Weights of a small GPT-style language model, trained from scratch on English Wikipedia: 8 layers, attention and MLP in parallel.
MLP neurons of a small language model. Each row is named by its layer, matrix (gate and up: input weights) and neuron, and shows model dimensions 0-127. Each number is 128 + 24 x the weight over its row's rms, rounded and kept within 0 to 255. Numbers have three digits each. A neuron's up and down rows have the sign that makes its largest values positive.
Before each neuron's rows, "fires on" lists the tokens most often at its 100 highest values on Wikipedia text that the model never trained on. A number after a token or word is its count.

fires on: " " 30, "\n" 30, " |\n" 12, " (" 12
L5.gate337:145141097125117142112132125125119132169125149100117102144099165149153135120148172105110207117134108105125114114108104111106127104174124114109133091167128127119141133138135155111105100117135093155122097122120160131124114162160148082116108092140165149146132179148111161134164115157116107125091097090158077122157115086118132145066145140124152100142171118087119132143128172112121164141121
L5.up337:111146183096160110112156141132145142150183070114092108116119143117118143136101089155125117119135112184147141098105092112125081125144115112158140136115132139097091125158148150151115131145151183089119137149131108104116125110116129161122126133106103097165096122134126145112128136125109138117121132110134142157069126129157113146140167155086130158160122078131146146169170110098108104116158

fires on: "," 93, ")," 6
L5.gate19:168136130101102073083171138105127151159187150128152163133192118109140105111140138139131129123109155142102130131141118101128107168156095133149147082104151120105152155105133120119134096153125170173159130122161120179116117128147132112126130148151144115133147103106143130148153117119147142096131110118112115116124105109150177117145110113100157116148162118154095164100113124116139119117143
L5.up19:149140157119110128108129108140144174129111123103103122174174149100131163148136124086119126156153107142110133131144114102160127120154083143165093099120120110099115122168111120121086122112136125188119121140120119126121115152131111167177112131119162103106132165111131091126124163136119113132159103114110148115098144144152173118121151109094115088194109125080154116088155106150134107101107

fires on: "," 53, " /" 12, " ft" 11, ":" 5
L5.gate112:130114122125111087155125115058135152128152165107136113104130144122106101129118095146161105129105150115121135110129161121157109100094093083143113114125086172083109137180115107143108137125123150125100177107163144142160131183148100165117137150127133118117144110158144095116121080128124091119162133151097121150128138135147121157148124110130079180134115109128144117117105129148136117112139
L5.up112:130133116145148169103113161114145113090138123110126104100157177109127138152113153171148101145121117129099134099135130117090102128102099123128144186091158150137145160161119129161125123083158150144136126159122120125149109128147095126145130123100102160114122118143143092142151074109150106114126123107156107163079178160112104159160091131195127130150130134162126141128147154130162129171139

fires on: ":" 80, " |" 8, " of" 4, "ro" 4
L5.gate178:136126093113158104131131142103144124088153108137090120153162128129150137172089106125128064109095138121122159149125131124135125124095102121114151123139122118110080136093134110132100167147118087113129100132103105125123117129083116095144133145121101115137082122123148100168112109118100156132143128119140153135111090115145109108138118078133128201121136104110128081091133180096117139099156
L5.up178:150127114143116121111162131135116148148147154150094092111120121117170142127083125131160140160150141139130164128128142080123137108106167188138109105130113133119116109075126134095167093092158114123133135126128140115108123140148073115141109145141120153139109168120137121106171131120126144104154195140101123148089082139111148100108090171098118107149150116118121151101102144133109074099135

fires on: "," 78, "." 7, "-" 6, ":" 5
L5.gate383:139171113053133091089133090105149140098125139157133176147115127107123128143076100121139101124085109166114104146124116130130086139109098121124152129187157156119096112092130134132151121166147168122170114150135136145124160147091118082133092154137093127102147117106124133111168126101162129138112187160151142126135110149135125128127111105108140104135149105157138144106135149100125097147119
L5.up383:117142093084147125147119135138164101125116121157151128134136098105121135136131100130139148174124151165126173150133106138160116134159127112103120116164125068156141075112100101151138156116130150106139132100124109131139173179124072145145137122140139094137123122103105125082145116135192117113136175137171136114089158096134152112094133148082126124140172146134137106105138094147088095113091

fires on: "==\n" 24, ".\n\n" 23, "." 19, " ==\n" 11, "===\n" 7, "==\n\n" 6
L5.gate282:143164089088095195106130145109129143115130142123150131115099152136113137138108126121140091144166116071128138138122158116124167110105104138101166111118125119121135174133160122123126126140123070137164138101067172107168155138098167127129108076131127152120143121119091130101135102147136117134144124131099140181098127105146134105150114137149168113108145148143148163116160142169134173140140
L5.up282:119135166121125160129112118139084109136152110113124130110147143138111109150126135133126140137129130145094103138094132146133104146128114143140119101199101205150142085181150141079144128158161143130122142145089114122157094104084133147169123135130114105178099126158140104111123146149154089121130126139132112140082136146126121095130154085120142139172159149141187119100130110098165115118113

fires on: " " 32, " =" 12, " he" 8, "-year" 7, " (" 7, "–" 5
L5.gate432:117100143123137063137137124152129091115140099127150150189104152138112162132166125148085109161139123090127082088163133090127165129128146119073122122074128157113152134136128129150108157148153137111155118141094121107115128171137148120113109095178121130165129113131119132130128150114118134122125120128158104138097091086126168148090129086162069111135145117111096119119136140132170165176187
L5.up432:132091151141139103159104124107120128151083146114104127138150152119160105124135129131171154170132128129135162118150110102134123104143071120120143129088134116106146097145162114149146166117108135146134127137118139114123138141065143085130129109097068151153158164126135143096129123108133114157112086144100116169165067131133139147101119131156146199132133142125117095107135132151141158136138

fires on: "." 52, " (" 27, " " 6
L5.gate147:102129186104120130154145149175098128116152124151110117156106099136107171166136114103103138122133127126132053129186144145068140175152110138126135158182092148136120115112106092119149116114148141114102151128105112094144171124116106160079082117134117155140107140146119104146107150109095139161094141100114140139117136117146121173082152111144091122088114133134114139115101118124162156141115
L5.up147:106115108122141090107060139108153171137121140147087152151079119156116134181156096098120107110143089145134113134130144106120104103122153131126136156113103150143115110143157148147144153100182163148113142125097123151125160162116150117097166102095079136093144082098097160159090085105134144141150150158098126115116105103104098149099127098156149115121113135149122116101166102130106117120151

fires on: " (" 87
L5.gate40:095136104118079097091131149166136094099178141140141080140127151129151084158142116120082124096161131129122135089154131109135147153170107148137135132136124118128130064123091099090139110139119127122124143133138138111096134144093112162137126129141115126188152169145125118147173100152125124111099126159111131169132127129182181138149155139112132124122157146097158178129080163110099129122109
L5.up40:165122115141093140132103102132133126121117119122116104119138117096179136159144106160164112149138107150122149149151117120165129165140098131171119148140176106076114120133148106120134143137138086160123118155143192135131122137129190165146110112132124108153149142127122142119153138137114117179098138105100107154129100102131125136153121144110160144151144160096103151087127147162090134149132

fires on: " \"" 56, " “" 10, " no" 7, "\"" 5, " I" 4
L5.gate442:145121114088150161115154134110127146138109108112140111119140116131126121088129161120160130101075128123118161118143156109128105110151105099112152095139120114110112188123174054138123085088114142117161098130112120073149131178130118121096128085137127145128113121096115147118196107109131108094129125146109119123153116114119144140089129105091099105115170095140119167122191112149114127147123
L5.up442:114098123112120073143104133132133136160075117140130154156106093095136169118107167146124092154125131103150144164135143103110097105124115143111145107156145117158090152150092147155115131120067116179135161076119160141109156118111148129065122158125134117120116124114154158100116141109143099108168158125150130133150144080130129126128116145172125139128129125123141092148147098100130105109192

fires on: "\n\n" 15, " |\n\n" 15, "===\n\n" 11, ")\n\n" 10, " Votes" 8, "==\n\n" 6
L5.gate420:128125139132148129121158150142119099109179120118119179140117150148122123151179092098157115152178143159126166124126136092125177138125148143152127109140111113093151134119118142103142140132131114142156122142122142182110148101139126131129091129094106099127169111150135117147134159124167129109116153114144160141163134171132102157093074128134146097147108154108067111111160163123136147141157
L5.up420:155098129166145107104156163142092108147118129104167104134146139139122118128181133145117181116124166162153134101146080098094139168129111138112139090126135124090166117146126145107090128134145135112120156129106113130183133104140084100123113144168112134167109149165144148158133120140106113141096135148128158140114115133142109106119170168127118124128106115158120174114129094127129121158098

fires on: " of" 18, " many" 15, " all" 14, " several" 11, " other" 11, " " 9
L5.gate285:134149136133090136124081154177135155143111124176131108141068095109099161119159104149120084090105106127125103117122120131155141123086138110149141146155139112125118177141113117104084122111145129170097133156119127176137148090131147166121155121154122156136112073108145138131136112181123120113169146138148146114118132132123162102118134071126103168119118128146127166069136137138166123153126
L5.up285:077158141158164068112139159127134123141100130139125124139122117120148100129129161134107133151127133151141139167108129131117142157138117200153132099149087111159126122071148129139103118141148122128144144105148134154135139127125112118159128112148112110204114157109120130133115115124141094133128141167097111135176142094071131084176109100105093125150135093154161086106106158114101108166129

fires on: "." 61, "," 15, " cm" 13, " m" 6
L5.gate218:153124146166122087088113149151097148112078140167146104143133142124139160088152120139126136123124078130095101168138152167155150168123167094104145114098149055108124117098103165133134102176126110146170160134126178127119125127169153122103126142098102151168129138140119105100127153119110103150125127112131138093157108141111120162159099116092148109142161153147109117146115165132138109129135
L5.up218:114151171120080081118115111144153137108117151152130152119105137097155152092114139129121125135144153104112150100107122168147075090108120122107121138140136081160130149123121119128175108137124141151129096113113125131098119111139173134099128168129119105130108100129134068109110083165155115122127167136099153069148098159143136129163117119101161111151078139157126119141105091134114110133124

fires on: ".\n\n" 26, "." 24, "\n\n" 13, "′" 10, ":" 7, "|" 5
L5.gate275:123133127120097126089152127143150135105115132127147128125082149125129151095118127140098117104079124123113144151143112148111140155126115100091120116146143124123150148123120129138122150126140186112169090133150122142131114108166125117128089096162117147130124160140129124125139105106067104114139138162123150121121148135096134147133142170119105101112191109140164168127139142106185108094068
L5.up275:152173172064123125090124153160148092122131164119112114133121118114127142114135125093109060097121121118144114108133127129140127129119114173120128105187155152083139098091118138168135143093141141150137133107123127200101115125102129109151118091114128113115127146110096145140143097106166130118092126125152171107152143200107149118141126141135102116108125112087114115105087160106111103099091

fires on: " |" 42, " " 7, " took" 4, "ol" 4, "b" 4
L5.gate225:103151084163137143141147098131159122137163152082149116119100120099128088122145118136125138079154105150135127109174148121169118144094182093136189158102141148125139128100157129106124117109156156152138119105183144164125085095132142162130111113126114154142094093135121139107146128173142129124147126098150150158138122163154131134132149084144141114136119092135082128101146174115164111121121
L5.up225:104117103172127107122174160117164103171167150155131140090102161113135090114094123100116122077122139132131162090151129150157133108115152094131127188166162138108153131152174101115113115139144138146131142118145108117135105142116137116158139134141170126112114100114110082115141122120137142099096154100121120147108193131130126156120135140136122107143124149124126173139161150104150152159100

fires on: "|" 46, ":" 19, "-" 13, " |" 9, "=" 5
L5.gate302:165100094122126121099127175135164135077126152130113139100121166106142117149150168111121117117162129146140145182121165120110088147144137123101148130146176171116110131125129094127132149126157166142157147121130141160128109125134133123143123101117118166118150138067105102137164157174135113095082123160148149134147100134127107098136111116132103135155166132135117106048129117124126121087141
L5.up302:153123124132093143086135146153105123134114149139190081100103124123112160123138167140098097104100092133134130172149118139171141133117081143124164160135134113094134143098152110127075186165165129133115164118153134126150097125152147162116103096090124118138108116084152143140141138142125154115115174143125143121131142145108149121146121139111125150122106141138148133081102132106138127109095

fires on: "." 55, ":" 24, " an" 8, " /" 8
L5.gate46:147126172076149086105146125099149155124115126159087162132106115123062146166122110127117101118116114118083103156136128116102110121129102116146146119191139118157106099099084150076147108115147152131160120151124154136087096134082134090131133098116126131149137135142108162147132158112118131122119166155100144126144096153120128129134119118089100085101086106145107161102132131079145166153139
L5.up46:112095154106122099110154120150155110150186140113103115093161145141141124105144084130130119080135135157085109121142098135124099134181130154138154114101164145076149138109157173124180120151109142126164165131120162139119171124118119118135157135167112149122109115126100122121145176123142111156138123106151134136129147167090107112110159090140125107115126099144216095114095110124142153124107

fires on: " " 19, " is" 13, " were" 12, "-" 9, " are" 8, "'" 8
L5.gate330:125112068119174105158166140149127166071109133103136126096138094095145145114098108120133131132118133140157119135126149162094132141114124113154123125116093152135154109117115182097135128165142134151131157167110123093136156128115119114146162124132114125132127157169094127121149144175121095181088119162136159074160164107144118079157147108104116095143141113126113124096122171089169165150133
L5.up330:143154129135146129109147096084107115049095115120126155163117131163167128130087167111159125113114157133147111095099145154114148087132158131163115084106124118122156106140158130166136156135071126143130107153099192129101101128127130152132109147145114164134138137131141130106145141145177115122129153152142158119153098142104120109140107148129123098114111111136144153123092096132101103127126

fires on: ":" 25, " |" 19, "," 16, " " 14, ";" 5
L5.gate117:103098090135127095129146148102107106127142136110117098152092130143140109141137146104152117148130125124124142154154113114104128123148148127091171162073138119168107150163120162059138132144111121115113136134129184138083138165129121108103121110114177131176078114104153119121150103120128117185140127115150112119100086154136104179138110122128126140155141138144152115105112140135122128087181
L5.up117:152130080127135150119130124110129147119157141124097108122171175156160168170133148086150120146127100119166144158119153139141124134167113134155141159140133162112113127169126164138142175099109139106132121154145112146145154150125127123107106157165139192136116147122164125109156089165136123148168129111116115124115119136158139112085131127116125123156180123142153162114141161117155155157147

fires on: " " 55, "6" 5, "2" 4
L5.gate414:166156129121134091107107151111147149084086156141126143124093146112124150131090113180132103153099144109138096145137134173118152137134142136118113117119108129149099144129133092110153132112172164111139126073124118130116109133161133091135111130122107139117106123118180111097119135135161131102133110139181144124119111117133106096147097059143156138150118149121135128090135181115107118188097
L5.up414:137193111160163141103188137125085140136150135126122112162091095151123151125112132111109084173158125069135108116140135126156165108113148106159148082149135133178134143123120106100097116141167153144111122120135160118098156078139137088151157133116116144145123123133145103104132101123168076124102155103129121126147134119112130149150095108092107102126132113081122133091118137171153117175158

fires on: " " 82, " c" 18
L5.gate348:134117104102124129117100100150134148148123109132135126151080190095068117172124148130181159153119109144150119164151147088120129157125116143131117155112130174086132105106145137104154129157149132139123157102136157074098136143187142114127131133089154172121133126150116098128139132152155127127117122106127141138155127128126119127144105131128138132145158125133143145147112159103116092150191
L5.up348:126100160119114142070078139145160156099127132168132134082112109131092141166126146111118139168127108154164107090142112098167132134138096116123136177098101126099150114107162134156113106137174101165134136155132123132095114153127186072161105118116145191151145081104113131090094118123129089124135126131143178134106107138107119136129117074137139097154159146121117115124137134128087142132127

fires on: "\n\n" 16, "==\n" 14, "," 10, "'\n" 9, "he" 9, ")\n\n" 7
L5.gate224:135135117088123154116134113195128153158111100131125136126132153119091107125097110146115167115140132166141090126129097178160128131112086119128186136100155136148125096182124125122157113144165123110118104146097116135149116139167117128124108134145157128090142097155105110121110147167145160124130147118141124155120111136120169145138116162107116098098164159118118110192164104128152117152130
L5.up224:122157137127142148139144117171149163114131115117146142154129123139161130135108088114134125133101071155166125118100144123145091109117111123135099080120128108106177126126138134138123139181109121126079097121088159091148123111146105156097123068128114147120138151121089085167104170162150124137121114122159152144122088132139142148137116146096146134088127127106109136100127105141159105183147

fires on: " and" 31, " after" 26, " before" 8, " since" 5, "," 5, " After" 4
L5.gate320:097160163098134119109098133089110166080087096106117141143116127117128113112077167118140097097171157125139147121117154122129110095175116110108123136136091151156109135142081124116127176144143165154160181144091120154138095120071140137138128141162138153128150087122116119071115088154105131122163056100102145101113124146155144125094125130142118132123132164104130143100143139139179116134133
L5.up320:152126110068123161150108153119130143125159120089113152127137092133104122115125134111148181085114154106146144148126144107110158133083118158110192114077091127158125123132120179110093096130091140119154145093157121134069115128139121132140133103143160114106139122111135159164123124126136114152142096134131164170130150160144145139147083133156135103142126164165132119143128096162121097169133

fires on: " that" 62, " " 29
L5.gate276:100124115136101099158134119083147121106134101159191112144084109122124136130130102174084129123123117140110130163111114129135144088112125133173144179119124122086119118129109149101124182127126126139160122181121159120135074140137142160116109158159134132114179097148152091161092156110112114114164113140131141110160148145098136151148123132113147172145082121105136125103123120128143186141139
L5.up276:175113121121121137125098130103102111144137104129120155144131163125141108143145110110125158112077139194174104156126110118145098126099119084106111159153136169151136093093128130100123122112167132151091139094124084079150100136129155157123154087129166163101104105098132138122132151115160140133097064114119114127138107099098111146161126093168133163155129126099123124135137125116133107163134

fires on: " and" 68, "," 21, " or" 7
L5.gate231:134148137103092088112119139133068177153108117112121145160095133104132123109095108084106114138098133107178078126160125194129151152133107138141125148152153137131143147088121131109147141154123115149156122130168129127127168155168170095142113135092128110128149112142191104181141114139105184149165134108150127173125146124121133167144114111142122130165125145137095118139159165158134089139144
L5.up231:100134133099097161171102123116141129129134125119131133121105138089116094124130131170130122118144152161104128096116155114137129114175092177141078162140131095125137142127146122159155155162154143157141134121136158115138083123131136128126091179090105160117101112156113120142149134177128126123151105071135107161111133144146152137094119114123098188143178185157100126140142109169133126095126

fires on: "\"" 26, "'" 15, ")" 12, ":" 9, "." 6, " \"" 6
L5.gate274:112144137118100108127118135090119178106128138110153146131113085119135140115107102148118150112107156145062115106145133102117141111123132156102152101128134139135138144118127144118161146121112146132153121133129177132133156098160158148122144109138086132099132095102090166130147169138132114121175135145143146143145090137112171162159094086171168134158069124109162140106146118109173148074155
L5.up274:101128132092121140134152166111128104124149106138135157124156116104168168121147108134122139121070135189093067141183147139135117096113124091094144129124140134134136160120147174102148103105114144135145134112116109141096111122112160162164182128144093131141149131119110112118125130105150103163141089141143101111141084083132163155116128140133125118144089150078141095128141164112099100089154

fires on: "|" 31, ".\n\n" 29, "." 11, "-" 7, "," 4
L5.gate105:150126123119129141122103120175157103094129152115139120145092104107136107133115127117118147113122144167125140146126143161182119108130113122063133104176160176108126135143127124164146134123161129156171116161136123092117101140175142151118112128119104165101096146104119115098130134162126109115092123157176146126121089094137180126158118125144077091103147182126143141098079151096143075111090
L5.up105:177168111126123134098122144144188137172120169136132114136145142125116112160109115144140084104131102169127113155142123171151155163139130141072121146139110155128155149096122091164113157131146162147133137075118147145117113171129132158106116054138121143112133134125170143137126126083145138104084137125167103108138141125136100175108089168135138078104157108102148138137126133116152117148111

fires on: " and" 40, " a" 13, " an" 11, " " 6, " or" 4
L5.gate308:108139148146131138109142120118113141151139092135157130100122123124101129125108129152137142108142131139139118125130080167125138179141147154124141157109148101132179125092114114105148144151151139110164137183109170097140134158132161061132106130083151141105138102129105127096128146145111121156087129123154114127105128141150116165124098137101166136140207135102103190152088089147148131137117
L5.up308:166176101083104100107119129133138155140126100150121113168134136123119143108122109148131135146157132095113094116136092100171166158127152152089147106149124107117142087123124126123147111099130108101165159153108160079156103160124105093120133159112092109115153080128073150133127122159142130146110091105188125126110114160161097115118102102129141104140167164151097146098137130091119132107113

fires on: "," 89, ")," 5, " –" 4
L5.gate319:102143130122114152139143152137133135089110118139168104105140129114132122096140133125144127128115124105128146089127149159154146172189120093115164138145125139133162158091101121146135094136132122138123113155162163140156087114115185075078078147097110137116122150107179154175133113142104124135099139143190110142138085121144147122109117092105131102157165167152094160118113182147154130116121
L5.up319:172142151136145111133100113115136133089146142074125131165136139109155153129136109134113120124121125140123179102187117110115114154152154140122116131109171127119114116150135087102162063144125142176136136117107078111137128167127151127117129124136097139140175139140177126166133099136113119173123154117149100110072143106133142135148137110067129154180137144054117126131152121138121079165111

fires on: " " 90
L5.gate44:113136116095133103132129113134110137113099153144157059161144125103108122160156140092125106136097117186065105135138150136143130161100154164173124142150149124074106123116147137141134144123138115150123127174107155109103118104169116158133121135148111131138153128126148122164132172129111144118119108180107145147150143088163121118138121142117158131136129112082099116106149184153145147149151
L5.up44:148111105129127122154148142115155136083176105143110193143118078161133123147117130101102131190090146136091127099141192131140112118089164140130146134097141184124155093120127120100116120161141123126113147131129109099122067124120158163147144078133134134141104131128117090104131132106127142129105158131117152133152119119117133121142159103109152104096116144134134121135123160108096139155130

fires on: " in" 48, " |" 11, " of" 5, "′" 4
L5.gate57:128154085170150099091115164107151123108150143092118165119126077130131146124098120145127154126139128118110171114169080133123125123143128130160154161151171160119124160122122135122142119164131114126165113117098113144171129162088159113121125137137112140134136117164140138126168133128118099119139168143148113111174114110177119132139171114095135105157104092120153122133104152132159089171072
L5.up57:144146073165118100080185114074104143158090119129138092134160132111139091128093130151124134123145136149153154113104065107129131110102135108196122113136129170146077144088112136146106135121100132154167128114126128139137148148121127122149108132133118136134138140114115113124092129132132127127118123140131084132125112114116105149136142176113096103176145139133146151098152086151180116122177

fires on: " " 30, "," 21, " |" 7, ")" 6, "." 4
L5.gate354:162131108123108128070115151113142152110124159134154093115088153108158114153095101087187111125189088133119126140155182098141094178102136138147131170196127112106129130141146137156115163124117127131167112095104096145150155105130133140162116120097136132159143115137110146123173151161119093145156124114095137169082157135116120126125150072144157110083113159141157149102144128108138113161154
L5.up354:153107134131142152136131106144161124107127144184135079151158130116126146096149120133124107111145112119129099172156131143104102128112139103103111133169133133109116150167149188100118117123117107123113135134075093125081142142095138088181153126102130150129106126122048128100153122124137115148129114173066143147082158152135128150121144110138159107122126153125123157118118058124141111140149

fires on: " " 67, " $" 4
L5.gate265:148146096154110124066075146155151132097113137140114114149125121109147138129122136147126115139115112126135167170151122147137156124111125123119116163143160120104105151107137116109145138117131125151113117104130110114111083138180176101126144165132168164161128153111144115147151092150123122096134124153130158152144114129159159129179148120124127088134142132103152140089084173129096159137172
L5.up265:143147106143138095115116157121148090095138125159107192162113107157151162129103140127126081121118089120110110152100140100132135065080163150204158102116128112120092141137116123124113114115144136137114120141124159149124118105107114135135090127115119137190104168147129119163132093094147130138113115084053158145108139115157131094146136126123116129146100087147126116158130161104112129114135

fires on: " " 100
L5.gate116:067153151130131132084122185114118147119117150126176087159152116125135164163114167093156127152081122142136164127137130159143114161141145140128127149145170198097122157098130117128167136178138145118096136158145121126146158126167128159105121110106125177133108118107121106121128154124117142131119126149139151109119114124085088154174163137122154132109109128109120124132118152143110104162137
L5.up116:080100124165122142122151095140112126147138156186179093116168123125161077113086132072128132166108161140119106084133131178139094132118141151165126161125103120109142102134144132124132134151091131128115125129089104117134101133118162114135096173128132150106109154124149132151138121140134156124132167158152184150117117124119140114149162133142146150100149134138144167141109143120121124121148

fires on: "." 64, "=" 15, "|" 5, ".\n\n" 4
L5.gate223:138147119151138104125124171142131145122125131136112126109070158103138142136141102117090111091158143126106183139132140069138107155155105171131122094150081113135103161110123158099057143158132134169136171128095113174136116147094124157119096100106145116086129130083159132122099125136119113142121112156139133144102103135105109126150109148119127080117102148098181156118107172129172150099140
L5.up223:133152119151117116124141151161165137113149130136147148146122136102101118151130118143105111134163113109107104140128127126129139106155114121178149127121150195135136138127142212121120106146109144102129185103088132202114118133117161112123106143123137122154148122107105191104136176139140173130086112139099112096134100140159114163105114095105119137131098144139140107109138087154125110121142

fires on: " (" 42, " |\n\n" 9, " ==\n\n" 8, " " 8, "==\n" 7, "==\n\n" 6
L5.gate91:157150186086109129132171151116150129149122148102120110150105153135091150121112128116108103135119100131088119123180123161146150188131126129090112109094099106126120113145132126102081174141194115114122130132103109130124158182125112135153137078099167115172138118116164126123141163122121165082151152127113126158094137145146137121103093110146121115111145155081134092069115137112140128153108
L5.up91:116125113131123107132117170125134114084113134152096136153101132106090133123155131095119132129120093153162104144143106134107124148111140124144095091158149131123122079103118124136121136135121162146123151144106096114112151139143164125169100104145109099182132084117094090174183122162117124118141105145151147109111130106116098083129173150123137140091189145145124119088111127094085098158125

fires on: "," 26, "0" 15, " that" 9, "==\n" 8, "2" 8, "s" 6
L5.gate41:091119105111119123155146151139110066143122132142189109159083131110133151122123113096198144083116133146121096123118140153133140135070102123143094173157108130144130129132152093143103114155157084119107103097113145138146122134154157120127085125173155141167137134137120123144143078140093131144090113097136109137129142159163127106116103151129124123125111100141142129107164130103159137125153
L5.up41:164126152122132164151128111134112139143123135094160104095140111097135122120173102153164159123115101155151143119111117120125080128122112145106133140131130087129146143132170125125116119148117111128109147126153124103126114114095107155120065108156137173142132180136096138110119089133092082137152122088095112149124110103122145133118164142125105107147164150151158160108164143149116153142169

fires on: " \"" 52, " some" 7, " “" 6, " most" 6, ":" 5
L5.gate398:130133148140088139109151158133144158165155129127128120138077124102157112147121143128147135105116158156120161113127183091156077157120145194115146126164131084153100166110131121131108077138133081139133094120155134155131163123134131158139173117163112140111109145103135126149206106102116099105142118168100117114149100132126096118131116085128119128132122074137096158138151123148126108139102
L5.up398:141152150127127118068173142129087158129123123120109122114132073122115123120157163113109108116118120123147118104126179162129081083131147131130120109107153129141133152095171118135123151114122191171130092103149138190143144109110161141077119121121141117151109129151122141125165144135115082139124171126090167119160105106130128118100093121137126133116132112097121159128128126159133142101163

fires on: " and" 34, " in" 16, " of" 14, " He" 7, " as" 7, "," 5
L5.gate234:105131065131139139139115139141123187108134161095162152143110147177113154155122105105150157091146108119142116123095137079127121103143111130138169140120093107128111105078109141130095146158176119150136107124041127091155127140107131098135126127126090153126102123116088120150125121130118144103161104149131113133111126094175089174123151167119077140135127137142139136096134148119140132163145
L5.up234:138144119073111124147146150121135168131124128134176144158127117174107135131136121134161135115098138105103163112101101152069157113133168153117107111138121124120139122117097112143143142070131109088198107134080102153124114150116115117181109163142138146164176107111138105093094104169121120144170124117142119125135134129181109174124083112087094123118117136130112132129124114114153141154121

fires on: "ry" 13, " is" 11, "s" 10, " are" 8, " were" 7, "oc" 5
L5.gate228:122118092114113123138144121115127139172094099116098173146138132152111109129127132156123142123080148084187144125163135115124137161173148121150107098093168107148153120134166115094098106190110113159140135130110111145087072088166149166107146121146109160148123125155126153136133115149121129140132137184146146111139109126116118124138117111090131120088124099145152097130118152137124103108143
L5.up228:111146127128094137128110108118121135093125106147113146157141074118151142123110136150120095131142124113095152109133098147120145124144090125157133136136092198168156159110129098150150121117108166101157142143127152107122169098153090133138078120133127120147164151106126128121132113132105110097148162152121159094202093120197109079154157124091142129145145131119138120141125155141115127140109

fires on: " " 69, "–" 21, "." 5, " club" 5
L5.gate183:157108116148107155111147130130110112188139145116152143140062109101146153139100162124113148127133115146125128143152101128167146127109090146123158169115126127131136150151119150126125163119134115116159114124114115163140123121091122126137132135166166105105114105103139202195132140146103124146105137139149148165121159108133137132128152145124099164093152113163116157109092149128147179115128
L5.up183:118108173137147135136115095126131152161140118138162136115128105152150144119130107167120217123127120107134105116116116117107083127157134151137167107104159118087181143132153083121177183117104166169145146099135099130165135126163104135119116130120106104126123132168132143104150154145152122135180123117099143117101120164108164088077106115141104171128101173118130130145139093137147152097134

fires on: ":" 44, " |" 25, " \"" 9
L5.gate118:142174073139115146126156133130084112087133132153103094083164173116122093135152177139158117105082117136122111117106143102156108111157121138157153116178179133150093112140097136142116161119109131137185148138149156159108117095120128135134093110102115108132106154134118140146124113088123120166156135144107120158128145164098092134127162120147123111157173132114136152114133139166168132109160
L5.up118:114118118136143166110113150140122130149117104130113107137119094078113128125125143123156118111154093156168163156151121136095109082131130126127125141118095097126124100138089194097140117108110132163107118109098109163111152089111121139137139093143066124148127153154141143131157166184129101092110157136104111140111187145123123126098157104127121108126123122089088158084109094186119173116137

fires on: " and" 43, " or" 30, " first" 4, " &" 4
L5.gate388:154072154106109085095136106105119179146105074114123084097127169140143139149150121153132164115108133149140121107158109137081112138118104141148119114122106164079116122117096082156134150140186141138163134175166140118128112134146120142105095172122122123115162123117113145109152138118112148081115099106117076163088157131122129132113095144129097080150123147136120169134142119125148170101118
L5.up388:122132133121143106094142141087142134136141111100116090151146174107139164142130117160121168103124110136139094179140057120133161131164143146130159115113142128117132125107140123127096130152129202164150116180140148146140121135122146121084086157105111173128106110093126128136131125097123128105082146114099065142105169113157129124123122109124120125188148136142125129158129133125153110118106

fires on: " " 99
L5.gate270:094078138120105144096145143138115122144108139145122151117119111126122101152080138082149094154125110120208121175158134147146090138150130175107094207111152151114107152090135110100133144157115108117122115114147129146149141120148083147133112119165117151111113168137143119131126125101155113103119121162118159128113092127099116122143146123133164093145139142107142168127120165128086169146149
L5.up270:127146122112117105117113137164157168133122124104119142115114185127125130106113140114133131151134103156139110139162154121066164152128149143134076093089131116089139143118121118121132150157082185109069112169109153126158115157096131121169147087122093166148118087102138149116150105122119119111130119060094120115098124141091120157180156154137118124183141137113126131130115128157113129121143

fires on: "," 16, " or" 10, " and" 10, " very" 8, "ly" 7, " much" 4
L5.gate190:149143120108145135154118152128087113119092162131148141129097103095113118085097094163170170102139121079105101104128122181165114131134096123109116124160142119137143140102137077124143134118156110117110125139121123124132086149139136099115137099079143081088139100103189149125105120179177120099112094117137133152144105108168104124104107136134154119123153152152146103129091135135166160122102
L5.up190:136157114104105121116170108109111060147123106145143119162074168151132175137098122148135119120149115120185133147122100171125117119150137142155092115149174127157097118141118115136130126131153130123139121096103115115117136149179151140125122151125140118135109107147150097102097147111143107104175129109078113122122113091150120120137125143072101148122105170142150096110118121141141135126137